{"d_model": 224, "n_kv_head": 2, "vocab_size": 8192, "activation": "swiglu", "norm": "rmsnorm", "parallel_block": false, "warmup_steps": 382, "schedule": "wsd", "dataset": "wikipedia_en"}
MLP neurons of a small language model. Each row is named by its layer, matrix (gate and up: input weights) and neuron, and shows model dimensions 16-143. Each number is 200 + 40 x the weight over its row's rms, rounded and kept within 0 to 999. A neuron's up and down rows have the sign that makes its largest values positive.
After each neuron's rows, "fires after" lists the tokens most often just before its 100 highest values on Wikipedia text that the model never trained on. A number after a token or word is its count.

L5.gate301,292,247,142,210,159,255,191,183,120,141,225,179,260,225,201,234,216,218,174,213,218,195,176,257,221,178,271,200,150,195,188,153,201,200,143,184,247,201,135,239,190,197,256,231,282,282,185,212,155,145,269,184,254,159,67,219,195,271,192,192,211,250,228,182,196,153,175,198,145,259,165,209,169,198,154,199,179,174,214,227,148,166,197,188,194,146,273,310,154,225,260,203,140,267,205,236,269,268,166,223,250,238,137,276,222,119,171,216,244,163,175,198,159,211,232,173,184,175,250,233,187,180,239,195,167,160,196,204
L5.up301,237,152,215,141,203,257,209,182,222,185,217,228,207,220,129,111,177,170,173,227,137,180,220,259,230,176,282,196,225,130,190,140,220,256,66,202,218,288,122,250,258,182,228,233,184,256,189,202,263,190,249,205,203,182,190,156,194,194,185,201,148,225,156,245,179,185,157,166,221,275,208,170,258,200,264,246,191,229,178,145,181,176,150,189,163,273,182,181,252,222,260,224,194,195,179,266,141,105,195,246,237,297,171,160,228,190,203,186,133,159,240,245,192,185,216,178,202,172,275,235,200,219,188,195,241,103,177,206
fires after: " to" 25, "-" 13, " −" 9, " must" 4, " Area" 4

L9.gate319,169,163,178,236,191,237,196,169,240,173,205,167,229,181,246,148,160,221,259,158,207,195,166,205,198,223,227,243,236,207,197,237,98,204,270,297,137,264,286,256,138,205,177,171,133,206,177,224,221,180,202,188,199,131,135,288,165,253,233,171,164,115,138,175,188,228,209,205,128,133,196,163,142,185,255,184,290,182,190,196,288,225,181,243,247,225,188,159,254,123,191,160,179,233,184,204,195,228,160,232,217,161,236,187,215,180,175,230,182,233,203,152,130,242,147,221,169,233,187,155,220,173,200,153,232,165,201,224
L9.up319,181,181,274,241,171,136,214,184,231,181,234,177,202,210,221,162,161,174,193,153,151,147,221,127,173,181,268,250,231,238,168,121,237,209,204,128,188,208,180,203,253,225,270,179,176,92,194,160,220,242,169,142,222,154,227,172,203,238,239,153,198,220,281,261,174,147,205,188,141,104,177,190,181,204,181,177,190,220,170,227,134,185,206,189,211,140,185,185,169,129,223,193,170,186,146,208,226,139,210,221,190,130,195,254,204,177,218,164,191,219,189,193,252,167,194,221,237,151,245,202,214,201,236,317,245,173,195,177
fires after: "." 39, "-" 6, " un" 6, " Al" 5, " al" 5

L6.gate111,226,202,133,249,157,221,186,115,181,150,183,197,246,161,158,229,170,247,161,220,263,186,169,218,188,304,230,244,238,187,213,203,177,200,166,219,119,149,197,242,233,250,248,199,242,153,242,253,228,180,249,184,209,231,208,217,221,231,191,214,232,159,275,197,161,137,215,259,201,185,177,244,179,188,204,204,244,261,229,209,220,169,211,202,245,325,208,127,285,177,240,215,229,235,265,207,178,162,191,236,272,274,199,179,259,215,221,205,258,192,256,158,148,178,153,208,203,190,251,167,183,190,225,256,105,160,223,258
L6.up111,156,253,166,240,152,225,203,224,182,250,221,202,231,296,311,144,150,137,215,118,209,110,178,200,179,175,180,232,117,269,187,185,214,226,223,263,205,276,220,219,194,192,231,257,259,176,239,147,179,205,173,197,168,188,126,174,243,206,239,167,264,204,230,182,172,217,188,186,222,244,204,199,138,284,164,206,236,183,199,168,198,175,137,249,185,146,255,210,191,299,193,186,255,204,187,146,178,233,203,233,174,219,196,250,278,163,163,203,116,202,228,231,201,220,173,216,186,132,143,247,199,170,254,229,245,171,162,109
fires after: "\n" 31, "-" 24, "=" 7, "\n\n" 4, " rel" 4

L9.gate139,176,186,179,237,229,218,114,216,188,170,236,191,163,206,181,114,248,223,189,216,196,220,239,206,299,104,226,313,182,121,240,141,141,228,198,281,236,224,251,159,219,195,188,212,207,174,219,182,217,173,166,114,186,198,191,174,173,226,171,234,211,244,163,213,213,202,159,206,210,188,178,212,206,290,142,260,248,205,143,253,203,194,210,215,189,177,174,186,201,194,256,220,165,178,219,168,138,143,193,272,218,256,185,200,267,160,147,201,201,144,173,159,158,185,182,121,238,241,205,162,193,243,192,223,236,178,163,296
L9.up139,172,205,275,185,228,230,136,210,128,204,201,197,143,182,183,199,228,198,241,205,260,198,207,153,228,155,242,201,176,203,270,230,178,216,191,231,163,214,151,227,147,255,278,145,158,183,206,224,216,216,162,249,144,128,188,158,215,213,184,260,236,155,266,187,211,227,177,144,198,226,177,182,241,233,189,211,212,195,224,185,245,166,220,164,253,201,231,149,154,154,217,229,197,231,210,283,204,195,211,282,259,154,149,237,188,236,208,182,256,124,132,165,157,175,158,197,195,217,242,213,204,204,204,158,184,187,240,218
fires after: "=" 52, " |" 28

L9.gate250,223,236,168,173,190,128,203,191,199,96,210,232,171,267,179,240,168,183,122,230,172,256,219,188,198,218,256,251,194,141,266,312,219,213,211,161,177,216,256,215,197,251,234,161,226,187,251,208,279,140,249,208,261,192,167,184,193,219,202,222,196,153,283,224,135,213,166,263,133,211,163,201,253,158,188,173,255,216,174,305,102,229,200,282,228,152,224,206,196,236,236,201,148,228,208,246,198,285,172,246,144,197,200,218,138,244,232,193,172,237,209,251,205,209,178,208,183,209,250,169,262,232,235,166,239,249,129,195
L9.up250,240,200,179,131,201,164,153,211,200,185,202,211,196,194,153,214,197,253,220,178,146,172,133,190,240,189,252,289,174,116,221,209,193,237,165,202,154,228,153,197,173,169,185,150,253,192,167,195,215,194,270,248,291,225,144,232,172,227,77,206,167,212,210,162,296,277,162,165,178,203,193,242,223,183,221,198,209,157,198,234,139,244,223,184,215,226,154,189,154,193,215,245,216,186,226,282,198,217,156,229,246,216,188,190,127,193,191,196,203,249,182,193,212,231,199,162,164,176,156,193,176,209,234,230,187,175,184,184
fires after: "," 17, "." 17, " and" 10, " that" 5, ";" 4

L6.gate234,191,241,193,232,214,169,210,131,137,216,197,175,228,174,164,196,189,198,226,129,258,138,197,242,179,190,150,159,198,238,228,173,223,240,201,212,195,119,206,169,241,235,214,301,192,188,213,234,204,196,219,157,170,296,214,233,243,150,196,191,230,168,240,171,146,160,144,196,231,232,186,162,102,278,106,217,169,212,183,202,178,189,164,261,239,177,262,154,221,195,178,153,151,159,210,158,143,192,203,224,130,165,239,265,271,153,203,228,183,214,126,163,140,222,250,231,156,199,180,221,185,170,256,247,179,146,242,179
L6.up234,200,160,228,201,214,200,178,220,192,213,129,215,218,199,208,155,130,234,234,169,209,149,146,177,221,156,196,215,212,144,252,107,217,273,263,192,231,270,185,162,181,288,195,203,204,180,181,189,278,244,210,157,223,188,212,189,221,147,103,171,190,203,232,186,202,212,212,137,169,153,149,161,232,219,228,177,221,165,168,162,177,253,132,282,219,181,215,246,212,139,258,217,163,176,179,218,210,166,203,213,226,240,208,123,264,182,271,164,274,146,208,174,179,162,248,232,216,217,204,192,187,252,236,211,96,185,179,161
fires after: "\n\n" 35, "\n" 15, "=" 9, "." 8, " \"" 6

L2.gate46,200,208,188,163,168,182,270,197,199,193,110,211,216,170,186,264,106,216,177,183,253,204,220,227,239,230,106,156,192,125,204,164,183,184,147,212,102,144,225,211,179,180,164,250,232,185,268,249,243,254,249,195,234,100,263,256,197,166,189,156,161,185,168,202,247,164,136,160,191,184,152,194,208,148,260,216,155,204,203,223,212,219,224,178,213,215,204,101,267,204,177,182,156,190,245,146,170,175,180,201,184,156,187,187,220,180,215,231,183,204,260,192,115,234,272,220,180,228,156,198,260,184,171,283,239,172,225,291
L2.up46,180,264,267,229,241,285,161,206,226,154,172,210,139,163,206,198,97,147,203,180,173,222,253,192,209,236,247,235,180,171,165,157,188,195,251,232,202,188,279,250,158,174,193,200,192,163,200,225,246,263,243,272,232,188,233,183,129,293,212,216,185,240,165,154,265,223,202,164,152,85,186,217,265,146,210,185,218,201,234,181,238,186,166,195,191,254,175,210,224,76,277,185,244,245,188,212,172,166,216,204,200,187,242,222,292,135,213,178,209,236,207,239,192,282,189,139,193,183,192,259,158,241,183,272,218,222,196,264
fires after: ")" 39, "\n\n" 7, "0" 5, " |" 4

L4.gate286,236,116,252,253,187,242,187,164,238,178,238,202,162,214,136,139,198,155,151,148,240,171,198,274,238,187,187,186,239,228,256,206,98,151,263,237,169,199,209,135,143,247,158,218,173,148,236,206,316,173,240,208,172,197,242,162,249,222,204,246,175,181,216,222,205,247,112,233,213,116,152,250,167,258,192,212,173,229,160,272,228,201,194,250,185,216,260,179,178,134,242,230,215,177,236,218,246,200,166,208,150,161,167,199,195,205,146,243,172,243,250,193,171,250,213,152,200,233,125,169,293,193,263,169,190,197,271,246
L4.up286,162,187,200,227,219,236,177,233,188,243,189,201,168,280,175,251,255,211,207,230,205,229,284,165,124,159,185,179,257,213,159,104,194,225,152,203,167,189,197,188,272,233,164,220,147,169,208,252,176,240,160,195,236,173,244,161,213,250,205,168,278,297,251,196,254,202,213,183,235,211,151,263,205,162,190,243,188,210,151,216,182,163,127,140,137,208,228,252,166,148,226,218,166,262,180,221,266,127,213,177,183,205,151,198,177,186,157,187,201,269,242,199,187,139,179,151,225,161,133,224,198,212,203,203,207,284,207,235
fires after: "C" 21, "S" 18, "D" 10, "m" 6

L9.gate177,198,171,149,150,201,147,226,183,165,233,173,204,196,199,185,165,224,224,189,250,263,214,211,207,270,156,246,244,174,126,179,182,191,204,174,229,120,92,167,196,217,147,178,292,225,227,140,230,205,231,230,145,236,183,294,227,175,187,247,248,152,207,195,174,210,172,166,196,267,241,148,213,161,226,132,295,197,214,156,243,160,142,231,237,249,228,165,272,224,151,259,177,162,165,240,183,118,171,176,296,166,191,173,236,196,140,199,200,191,149,185,195,200,197,225,145,196,246,176,146,225,173,223,232,184,200,143,189
L9.up177,271,281,207,139,224,122,146,220,214,149,218,266,156,214,168,182,219,262,228,232,207,202,154,215,233,209,173,221,199,161,236,198,175,159,166,163,155,243,205,153,199,205,137,238,195,165,196,262,186,229,173,203,186,191,190,252,176,198,183,199,131,171,159,166,188,225,183,203,218,223,171,235,247,221,152,208,236,181,123,271,165,166,211,234,236,140,179,219,217,195,283,211,183,184,200,104,153,228,224,286,162,171,231,196,201,172,163,169,166,179,204,178,171,158,142,163,241,159,179,226,279,280,159,207,243,204,171,163
fires after: "|" 36, " |" 31

L5.gate305,176,227,204,226,134,188,180,249,186,200,209,230,299,152,224,182,224,255,139,118,243,185,178,245,214,185,218,178,182,229,256,169,139,153,259,238,127,223,214,168,147,200,219,147,206,132,182,147,143,153,221,203,214,137,153,241,239,139,153,263,171,242,196,125,172,201,179,206,123,156,156,164,156,200,215,154,184,244,182,225,139,209,221,207,158,189,238,197,235,215,109,186,127,135,198,203,241,239,175,195,163,246,152,126,243,198,160,199,127,264,222,188,140,230,165,189,208,219,151,205,204,240,197,230,168,222,251,165
L5.up305,226,129,174,206,236,227,158,242,268,238,243,188,136,172,201,140,164,222,189,191,188,218,146,237,300,219,235,248,159,117,215,176,166,233,249,232,199,218,199,164,168,220,194,192,203,184,219,136,216,218,211,218,134,231,177,153,196,185,190,217,228,240,246,191,168,260,208,134,209,183,115,177,294,231,181,158,232,191,216,183,204,164,251,187,187,249,224,189,207,135,168,151,252,174,198,175,189,226,149,175,220,180,209,146,240,131,170,192,188,153,238,222,180,276,182,228,184,132,151,162,229,241,198,209,163,215,195,243
fires after: "." 95

L5.gate261,186,169,220,187,237,204,205,224,198,233,190,326,138,133,229,216,128,144,155,243,256,249,194,144,130,117,231,179,245,200,168,185,203,199,200,229,169,193,240,200,196,197,176,260,198,278,194,266,214,232,218,218,190,214,222,196,179,248,153,253,183,242,204,226,163,223,146,184,213,193,191,315,251,130,181,168,264,195,185,210,221,232,213,207,201,150,224,173,228,172,131,190,121,199,190,199,195,201,179,228,224,184,201,211,166,208,254,231,163,216,166,221,207,184,196,300,154,231,163,219,208,238,206,194,102,244,207,231
L5.up261,213,179,259,164,173,130,219,224,127,211,119,181,190,142,230,177,195,187,194,203,221,203,141,170,254,197,221,242,143,139,258,214,171,154,216,202,209,230,192,123,204,203,219,244,170,208,107,235,197,225,187,176,205,220,159,189,237,196,149,110,174,206,154,208,223,224,213,205,226,191,213,277,174,123,217,212,173,230,223,135,128,253,152,199,202,248,113,148,254,216,154,247,217,145,223,229,222,151,201,213,168,196,274,221,229,156,240,180,250,176,186,213,123,172,222,207,184,180,215,208,193,231,167,127,141,156,243,253
fires after: " in" 44, " to" 17, "In" 8, " In" 5

L10.gate173,225,214,192,187,251,201,165,232,255,192,179,144,210,216,191,114,148,191,178,223,163,254,196,263,213,155,226,155,220,206,288,178,162,177,234,264,265,188,241,183,133,267,258,217,178,213,260,152,233,164,250,217,175,195,232,182,278,201,207,234,216,212,195,167,185,262,208,218,253,164,229,198,166,206,260,246,197,197,163,304,196,180,159,246,223,233,275,195,270,115,179,253,233,200,196,156,216,178,121,183,198,190,232,238,216,209,183,269,192,125,161,208,211,162,232,187,160,214,215,159,252,142,202,163,157,139,223,250
L10.up173,202,247,146,211,130,186,145,201,245,226,174,126,150,177,230,227,196,97,179,223,176,274,219,190,258,277,217,177,243,199,167,164,200,176,210,193,181,237,180,239,178,201,201,178,202,222,164,177,185,237,182,215,174,253,134,178,176,188,102,214,282,224,232,278,227,141,93,145,238,202,238,147,166,153,213,209,245,227,263,131,223,147,238,132,156,189,229,187,208,230,251,154,187,218,194,184,277,167,198,222,155,148,244,230,169,162,232,203,224,156,157,238,219,197,279,131,165,200,184,183,152,184,269,196,204,211,151,231
fires after: " $" 23, "′" 19, " th" 5, " Brig" 5, "$" 4

L10.gate4,268,164,235,207,213,185,151,239,168,144,244,228,238,189,272,206,195,137,178,124,185,129,159,154,172,223,171,164,168,125,250,233,155,151,163,250,227,203,196,234,214,153,172,130,131,178,218,212,212,229,232,174,141,220,174,180,237,119,174,167,249,188,217,218,186,172,240,177,134,170,131,285,162,240,228,177,170,203,198,137,185,159,181,210,257,236,277,227,151,179,196,249,179,205,189,213,227,210,132,211,189,179,183,271,328,190,224,236,241,280,201,240,198,255,241,187,143,211,200,192,149,268,201,185,241,229,166,259
L10.up4,126,182,166,209,150,160,107,190,209,276,200,185,278,187,277,171,186,247,154,184,109,212,245,206,194,124,182,290,249,177,180,189,229,259,311,186,218,191,221,141,248,92,137,189,185,161,98,179,224,201,223,154,139,117,220,247,199,162,256,235,203,237,158,189,222,221,204,214,178,142,214,256,209,219,169,234,150,215,128,190,133,92,248,229,215,171,163,116,197,193,248,169,215,222,229,230,191,277,219,159,188,245,225,202,219,200,215,159,193,187,183,204,197,203,136,245,219,213,211,187,159,289,138,228,175,176,185,243
fires after: "," 74, " al" 6

L10.gate171,199,100,158,215,161,232,255,145,236,174,144,175,281,233,204,66,124,192,194,214,175,198,242,223,201,132,178,242,187,227,213,169,186,168,205,261,168,249,180,245,230,221,220,265,210,262,326,202,235,225,244,238,236,240,197,222,250,187,184,151,196,170,165,168,129,189,210,225,126,227,272,227,187,211,227,234,216,210,245,215,244,276,212,142,223,180,230,150,195,217,238,218,208,237,192,205,174,200,180,209,162,211,186,233,154,200,221,219,162,202,230,193,198,149,249,179,178,137,157,191,218,184,170,182,168,142,313,226
L10.up171,203,253,145,248,194,251,255,154,239,209,173,235,201,207,184,136,216,156,201,250,173,194,205,255,227,180,194,214,227,235,103,203,213,134,199,191,241,237,70,195,235,275,207,184,245,233,253,136,225,135,200,236,201,180,178,182,192,198,222,159,260,255,218,155,272,179,230,225,167,183,184,298,250,244,229,154,203,250,171,185,186,103,221,199,175,220,234,151,181,215,147,241,217,166,233,251,180,192,192,194,219,212,201,236,181,179,181,207,194,140,139,177,176,218,294,142,219,184,201,196,177,265,183,190,180,195,247,192
fires after: "-" 15, "{" 12, " (" 12, "=" 8, " 1" 6, " |" 5

L5.gate251,157,177,154,298,179,209,195,161,238,221,149,151,196,200,220,192,216,216,233,161,188,230,95,254,303,244,194,244,109,171,247,129,192,239,232,227,235,202,202,189,133,213,208,184,200,234,247,191,106,234,229,148,157,220,196,254,131,174,184,250,241,200,204,222,207,217,237,141,181,257,145,143,203,148,172,199,187,213,252,177,218,219,219,246,221,134,227,125,192,196,175,246,144,195,218,172,154,197,194,192,244,181,235,206,204,198,126,215,199,199,244,252,152,288,213,171,169,250,229,200,135,272,196,170,196,157,175,257
L5.up251,193,135,157,202,175,209,216,247,221,182,163,252,168,218,202,157,232,192,161,195,269,226,175,193,238,185,230,199,214,168,266,185,137,250,161,165,210,185,182,123,209,173,226,214,216,193,167,203,153,268,229,83,222,167,239,181,240,165,194,212,192,72,263,203,169,196,161,251,175,119,149,160,250,176,125,124,201,250,196,227,146,201,211,178,212,289,315,202,203,205,239,171,149,160,182,223,132,184,173,220,231,176,228,170,278,163,170,185,161,191,205,177,153,260,214,193,218,254,223,183,246,192,239,222,119,245,286,202
fires after: " O" 23, " ra" 14, " Ra" 7, " o" 7, " le" 5, " Ha" 5

L8.gate271,179,140,106,149,225,238,161,251,258,262,226,186,238,188,178,187,202,230,185,136,231,180,186,247,214,215,235,197,156,151,222,206,204,139,258,220,258,236,233,179,213,143,235,194,207,152,172,189,196,206,219,241,225,302,212,225,169,186,182,191,171,229,278,210,226,192,237,270,212,140,207,254,149,269,174,218,164,218,213,187,188,184,244,256,206,255,184,235,126,208,227,252,211,228,131,189,205,167,200,192,162,158,244,228,225,236,270,280,186,255,217,216,142,221,194,166,159,165,220,120,199,274,210,177,194,201,200,241
L8.up271,190,242,200,171,219,163,176,208,244,156,194,255,238,202,223,192,161,198,197,248,184,220,212,159,206,137,168,162,231,127,271,229,232,142,219,166,286,195,194,156,215,238,190,272,153,273,193,209,222,246,188,265,249,194,176,184,231,196,161,183,207,164,184,269,268,143,226,192,180,299,176,127,147,211,228,210,202,219,197,231,182,153,192,228,174,179,221,171,181,207,275,271,244,191,254,128,188,158,240,214,227,158,186,258,204,172,227,188,203,123,207,138,263,266,99,181,228,251,167,150,188,233,142,157,273,216,209,244
fires after: "," 37, " March" 12, " December" 11, " April" 6, " October" 6, " September" 5

L8.gate23,220,141,183,206,184,206,157,152,168,134,197,169,185,214,208,177,179,198,183,187,173,192,229,282,270,173,178,250,190,236,247,246,187,237,201,237,234,211,171,240,108,281,233,172,194,118,189,139,254,191,112,201,172,189,221,181,161,168,147,159,181,204,210,214,161,254,218,224,159,187,196,236,150,252,204,271,189,236,184,167,189,264,229,266,187,199,271,136,202,155,284,184,207,263,208,174,128,193,205,205,162,196,239,163,223,187,261,210,233,144,155,287,162,223,180,152,183,211,260,168,201,130,154,184,117,183,252,252
L8.up23,208,238,207,166,251,218,144,167,88,173,273,233,143,246,262,122,191,164,184,183,213,218,243,244,269,199,256,237,211,232,105,185,157,197,186,171,150,214,204,241,148,182,220,192,249,121,199,194,220,152,245,200,326,226,159,183,271,229,189,263,216,196,178,172,216,191,199,169,203,255,159,195,162,204,192,151,157,176,173,206,233,263,149,180,175,177,210,256,221,183,201,103,161,249,158,187,152,216,195,245,244,190,199,235,258,159,147,165,134,187,218,162,207,188,181,281,215,206,174,211,237,126,240,192,107,192,203,211
fires after: " o" 17, " O" 17, "O" 11, " [" 11, " Bu" 9, " U" 5

L6.gate122,178,137,222,159,239,189,169,226,233,176,200,201,212,182,162,107,178,192,195,224,168,277,201,178,133,201,134,201,263,158,243,151,172,270,255,258,187,158,182,206,194,158,189,218,229,173,251,234,246,268,224,202,172,145,181,268,130,166,126,258,272,214,250,242,220,154,227,194,167,235,228,216,255,237,190,183,211,171,131,212,198,224,165,186,171,176,261,170,141,228,267,209,209,211,217,209,260,270,186,261,197,223,259,218,185,247,170,248,159,201,193,215,218,255,174,205,216,243,226,200,276,251,219,199,197,201,171,216
L6.up122,234,211,129,85,195,238,251,263,160,195,270,219,203,183,254,185,242,100,189,209,161,123,233,211,125,135,152,231,234,194,178,196,171,173,252,179,269,265,208,195,186,187,147,194,182,160,173,200,212,194,161,211,119,201,187,266,171,139,182,248,196,224,204,224,188,193,241,257,220,104,239,160,245,152,207,251,181,252,144,194,174,211,267,216,227,212,195,198,228,174,202,162,246,186,240,299,230,268,220,197,203,302,265,177,211,265,221,187,155,199,204,221,262,190,254,232,185,219,246,238,149,231,237,126,205,124,168,203
fires after: " in" 29, "In" 17, " Vi" 10, " c" 7, " In" 6, " Bel" 4

L2.gate126,232,150,213,229,198,133,201,266,203,152,145,150,197,187,207,169,130,213,213,166,112,189,126,202,238,218,176,203,121,191,206,205,230,173,253,236,201,206,182,221,183,212,222,225,265,159,204,178,223,148,203,287,302,117,146,220,218,178,165,210,165,155,264,178,194,236,220,133,161,178,167,178,190,226,71,209,138,123,105,171,178,254,230,197,235,199,252,222,252,216,260,194,225,218,122,253,159,188,177,228,233,165,208,219,210,148,202,218,195,105,191,197,274,170,195,216,153,174,193,212,193,247,220,241,138,173,112,214
L2.up126,146,189,172,239,212,249,229,142,294,143,202,206,243,239,213,153,228,162,224,236,175,205,223,267,193,241,189,246,148,156,195,264,196,228,207,238,260,229,238,210,212,170,261,259,175,192,268,192,222,175,195,190,216,189,127,212,201,276,185,198,171,162,265,178,238,222,238,213,162,226,110,184,219,280,148,188,206,169,152,154,198,225,158,260,155,257,193,252,248,259,214,218,296,195,222,207,236,157,192,215,227,235,306,195,228,178,270,182,180,219,250,164,148,212,164,214,222,165,273,250,218,261,226,234,218,163,178,231
fires after: " (" 32, " \"" 19, "\n" 19, " |" 5, " res" 5, "=" 4

L5.gate69,223,187,173,212,185,143,175,168,175,141,323,181,242,250,200,158,191,135,156,166,151,159,179,151,163,227,195,220,227,202,153,261,208,218,194,210,243,182,193,254,233,202,181,263,222,180,278,208,142,211,231,245,219,231,127,103,221,188,196,112,284,217,258,132,211,179,218,216,174,204,204,216,137,243,163,159,224,140,178,233,212,191,239,210,182,244,237,254,222,251,114,237,151,263,191,283,175,188,171,284,217,247,198,237,182,206,181,214,169,193,162,206,179,184,168,230,181,230,294,178,204,158,255,236,153,192,217,173
L5.up69,226,254,188,203,184,211,216,219,117,154,223,257,223,231,194,223,192,281,159,141,162,184,175,202,205,146,143,231,182,104,250,276,216,221,184,181,247,232,135,144,214,136,237,221,98,222,206,122,207,185,185,184,127,104,246,186,232,201,139,222,188,228,236,157,203,210,240,223,162,215,194,250,254,171,193,132,196,177,181,249,177,244,240,265,192,170,150,240,246,289,159,175,184,191,181,241,126,231,174,200,172,188,177,181,206,185,180,192,221,226,203,211,130,253,166,102,237,273,216,197,144,248,208,209,204,152,209,204
fires after: " (" 29, "-" 14, "\n" 9, " $" 6, " '" 5

L2.gate283,150,256,192,183,205,198,166,267,191,123,238,240,225,209,164,155,217,182,133,197,194,205,218,189,192,204,206,197,145,169,182,186,210,211,176,193,189,202,199,183,215,218,164,172,186,192,234,164,277,222,255,188,177,183,227,177,151,204,133,211,199,250,259,180,221,234,154,248,72,177,158,240,267,142,206,193,136,274,226,265,129,180,271,230,189,167,258,191,197,192,163,247,229,255,219,197,256,234,164,202,122,189,193,198,190,252,151,234,177,187,222,232,259,175,184,95,189,196,202,200,246,253,220,199,195,229,225,179
L2.up283,266,156,206,152,209,257,155,203,301,235,198,213,167,264,192,220,182,197,245,254,217,212,189,235,167,250,197,185,210,158,211,263,219,210,151,199,185,153,230,200,232,176,154,124,227,190,181,220,194,225,192,195,169,210,192,237,198,159,187,268,167,175,212,173,271,221,194,132,295,136,158,235,187,193,222,266,223,122,291,186,237,219,205,124,194,263,209,163,177,115,190,137,215,114,198,179,190,212,177,176,170,211,203,170,210,190,274,220,81,187,158,207,172,169,174,253,166,188,144,261,165,243,196,166,191,186,195,161
fires after: " in" 18, " May" 9, " March" 8, " April" 8, " November" 7

L5.gate86,168,193,252,199,230,230,155,246,276,201,253,189,245,155,192,146,192,263,193,203,105,197,152,205,215,178,217,197,204,143,254,143,111,213,221,383,198,206,158,242,179,159,169,104,179,135,234,229,213,196,235,166,157,210,230,214,169,155,189,158,259,216,177,138,216,226,247,169,154,192,159,221,253,162,208,187,206,244,218,235,185,143,238,178,231,217,200,212,182,202,182,168,215,157,190,213,191,232,93,212,201,281,134,139,241,187,186,258,146,175,178,207,193,223,208,184,105,225,230,212,205,263,242,173,210,187,196,234
L5.up86,186,198,266,218,214,201,222,228,261,225,250,133,251,139,226,103,209,259,181,230,130,200,172,118,220,221,205,247,241,148,235,199,219,226,240,148,176,214,173,189,215,145,101,162,187,256,184,168,285,136,193,214,158,204,253,285,175,161,212,198,197,242,195,191,190,221,261,189,281,166,145,232,241,204,254,149,178,179,209,176,87,203,250,224,184,233,187,206,207,185,218,231,264,153,143,169,136,197,192,232,191,276,145,170,205,190,222,193,171,199,236,201,243,230,255,183,160,232,209,216,190,255,225,150,221,206,206,209
fires after: "," 87

L9.gate210,136,165,258,241,182,209,204,154,275,167,137,112,175,214,205,220,211,199,174,201,212,223,245,228,273,208,154,276,208,219,179,117,165,212,192,248,245,260,150,174,214,143,158,258,231,192,293,249,210,179,198,216,228,161,162,214,251,212,201,231,168,225,254,209,169,203,113,235,143,162,264,148,162,233,165,167,191,196,200,223,114,211,160,173,189,268,245,190,278,213,202,171,167,242,180,161,176,193,177,207,224,219,197,202,214,173,174,247,224,152,180,190,155,204,170,179,199,203,181,233,245,169,238,189,207,203,214,298
L9.up210,115,203,214,214,143,141,176,223,232,177,216,183,233,217,167,202,177,163,233,212,171,198,145,216,237,166,118,246,190,208,172,217,159,185,163,222,119,198,199,237,207,194,176,216,195,232,207,168,153,209,231,203,285,157,267,126,187,170,245,220,184,142,197,184,169,232,238,212,193,135,224,143,230,190,246,180,226,166,148,182,201,192,128,307,171,228,220,228,236,163,226,170,240,177,224,239,259,150,202,220,228,268,187,256,199,200,189,201,216,140,206,170,222,149,200,192,193,262,347,207,189,221,205,247,166,199,304,207
fires after: "=" 44, "\n\n" 14, "{" 7, " (" 5, "(" 4, " Apps" 4

L8.gate121,182,203,183,132,182,203,197,168,92,217,252,210,240,239,156,159,217,219,215,176,206,150,155,167,206,187,116,170,183,252,175,210,179,225,199,245,117,177,218,168,157,251,62,185,168,222,232,196,233,265,220,155,155,190,262,157,235,156,170,264,211,143,168,200,202,196,196,213,215,121,186,265,208,149,167,181,161,274,200,198,227,220,263,218,230,205,231,217,166,211,204,199,171,177,174,201,127,241,193,183,202,200,244,222,153,207,146,196,99,169,176,162,189,205,225,168,151,253,200,173,202,227,220,194,126,153,230,207
L8.up121,186,189,153,164,192,189,125,253,166,190,337,199,227,257,163,161,250,188,227,158,207,170,219,132,223,223,145,143,177,224,147,222,238,192,126,209,132,109,243,101,231,238,211,198,180,186,206,183,246,182,191,162,214,265,235,212,192,213,195,268,234,204,169,202,205,203,201,180,177,120,190,186,257,187,164,229,160,242,206,249,197,214,179,239,151,187,214,208,146,124,241,246,272,215,239,211,121,162,175,189,209,205,210,240,142,215,107,168,124,253,159,185,137,246,231,193,180,257,214,195,198,228,193,220,118,148,187,158
fires after: " |" 36, "," 21, "s" 7, ";" 6, "e" 6, "|" 4

L10.gate106,188,199,194,171,196,187,186,240,277,232,203,150,216,199,230,161,162,207,175,159,194,256,203,206,188,187,154,215,202,212,262,174,137,207,238,205,154,173,226,121,204,257,198,169,189,228,287,141,263,221,243,119,214,230,179,188,196,258,144,207,198,180,155,182,203,212,204,254,134,178,171,105,220,177,239,125,131,213,206,213,146,175,172,164,253,145,289,212,139,208,119,173,205,187,265,234,186,202,175,201,153,258,117,225,202,183,160,200,220,283,178,199,162,185,214,169,234,216,194,179,188,290,215,239,95,226,255,183
L10.up106,222,184,213,157,226,232,140,226,221,203,214,172,127,151,204,174,247,173,295,204,164,183,159,196,207,232,165,252,171,243,230,152,180,224,196,208,227,198,106,140,256,196,209,146,256,247,198,178,153,182,173,235,184,177,191,227,252,122,187,221,268,211,184,175,168,205,223,139,171,147,234,186,227,207,230,135,210,133,210,205,196,189,223,143,171,184,204,180,181,172,164,183,147,205,251,211,129,198,210,179,247,282,168,209,161,221,173,155,224,179,139,171,132,225,197,219,223,189,200,261,96,235,205,154,152,199,162,147
fires after: "." 34, " |" 29, " =" 4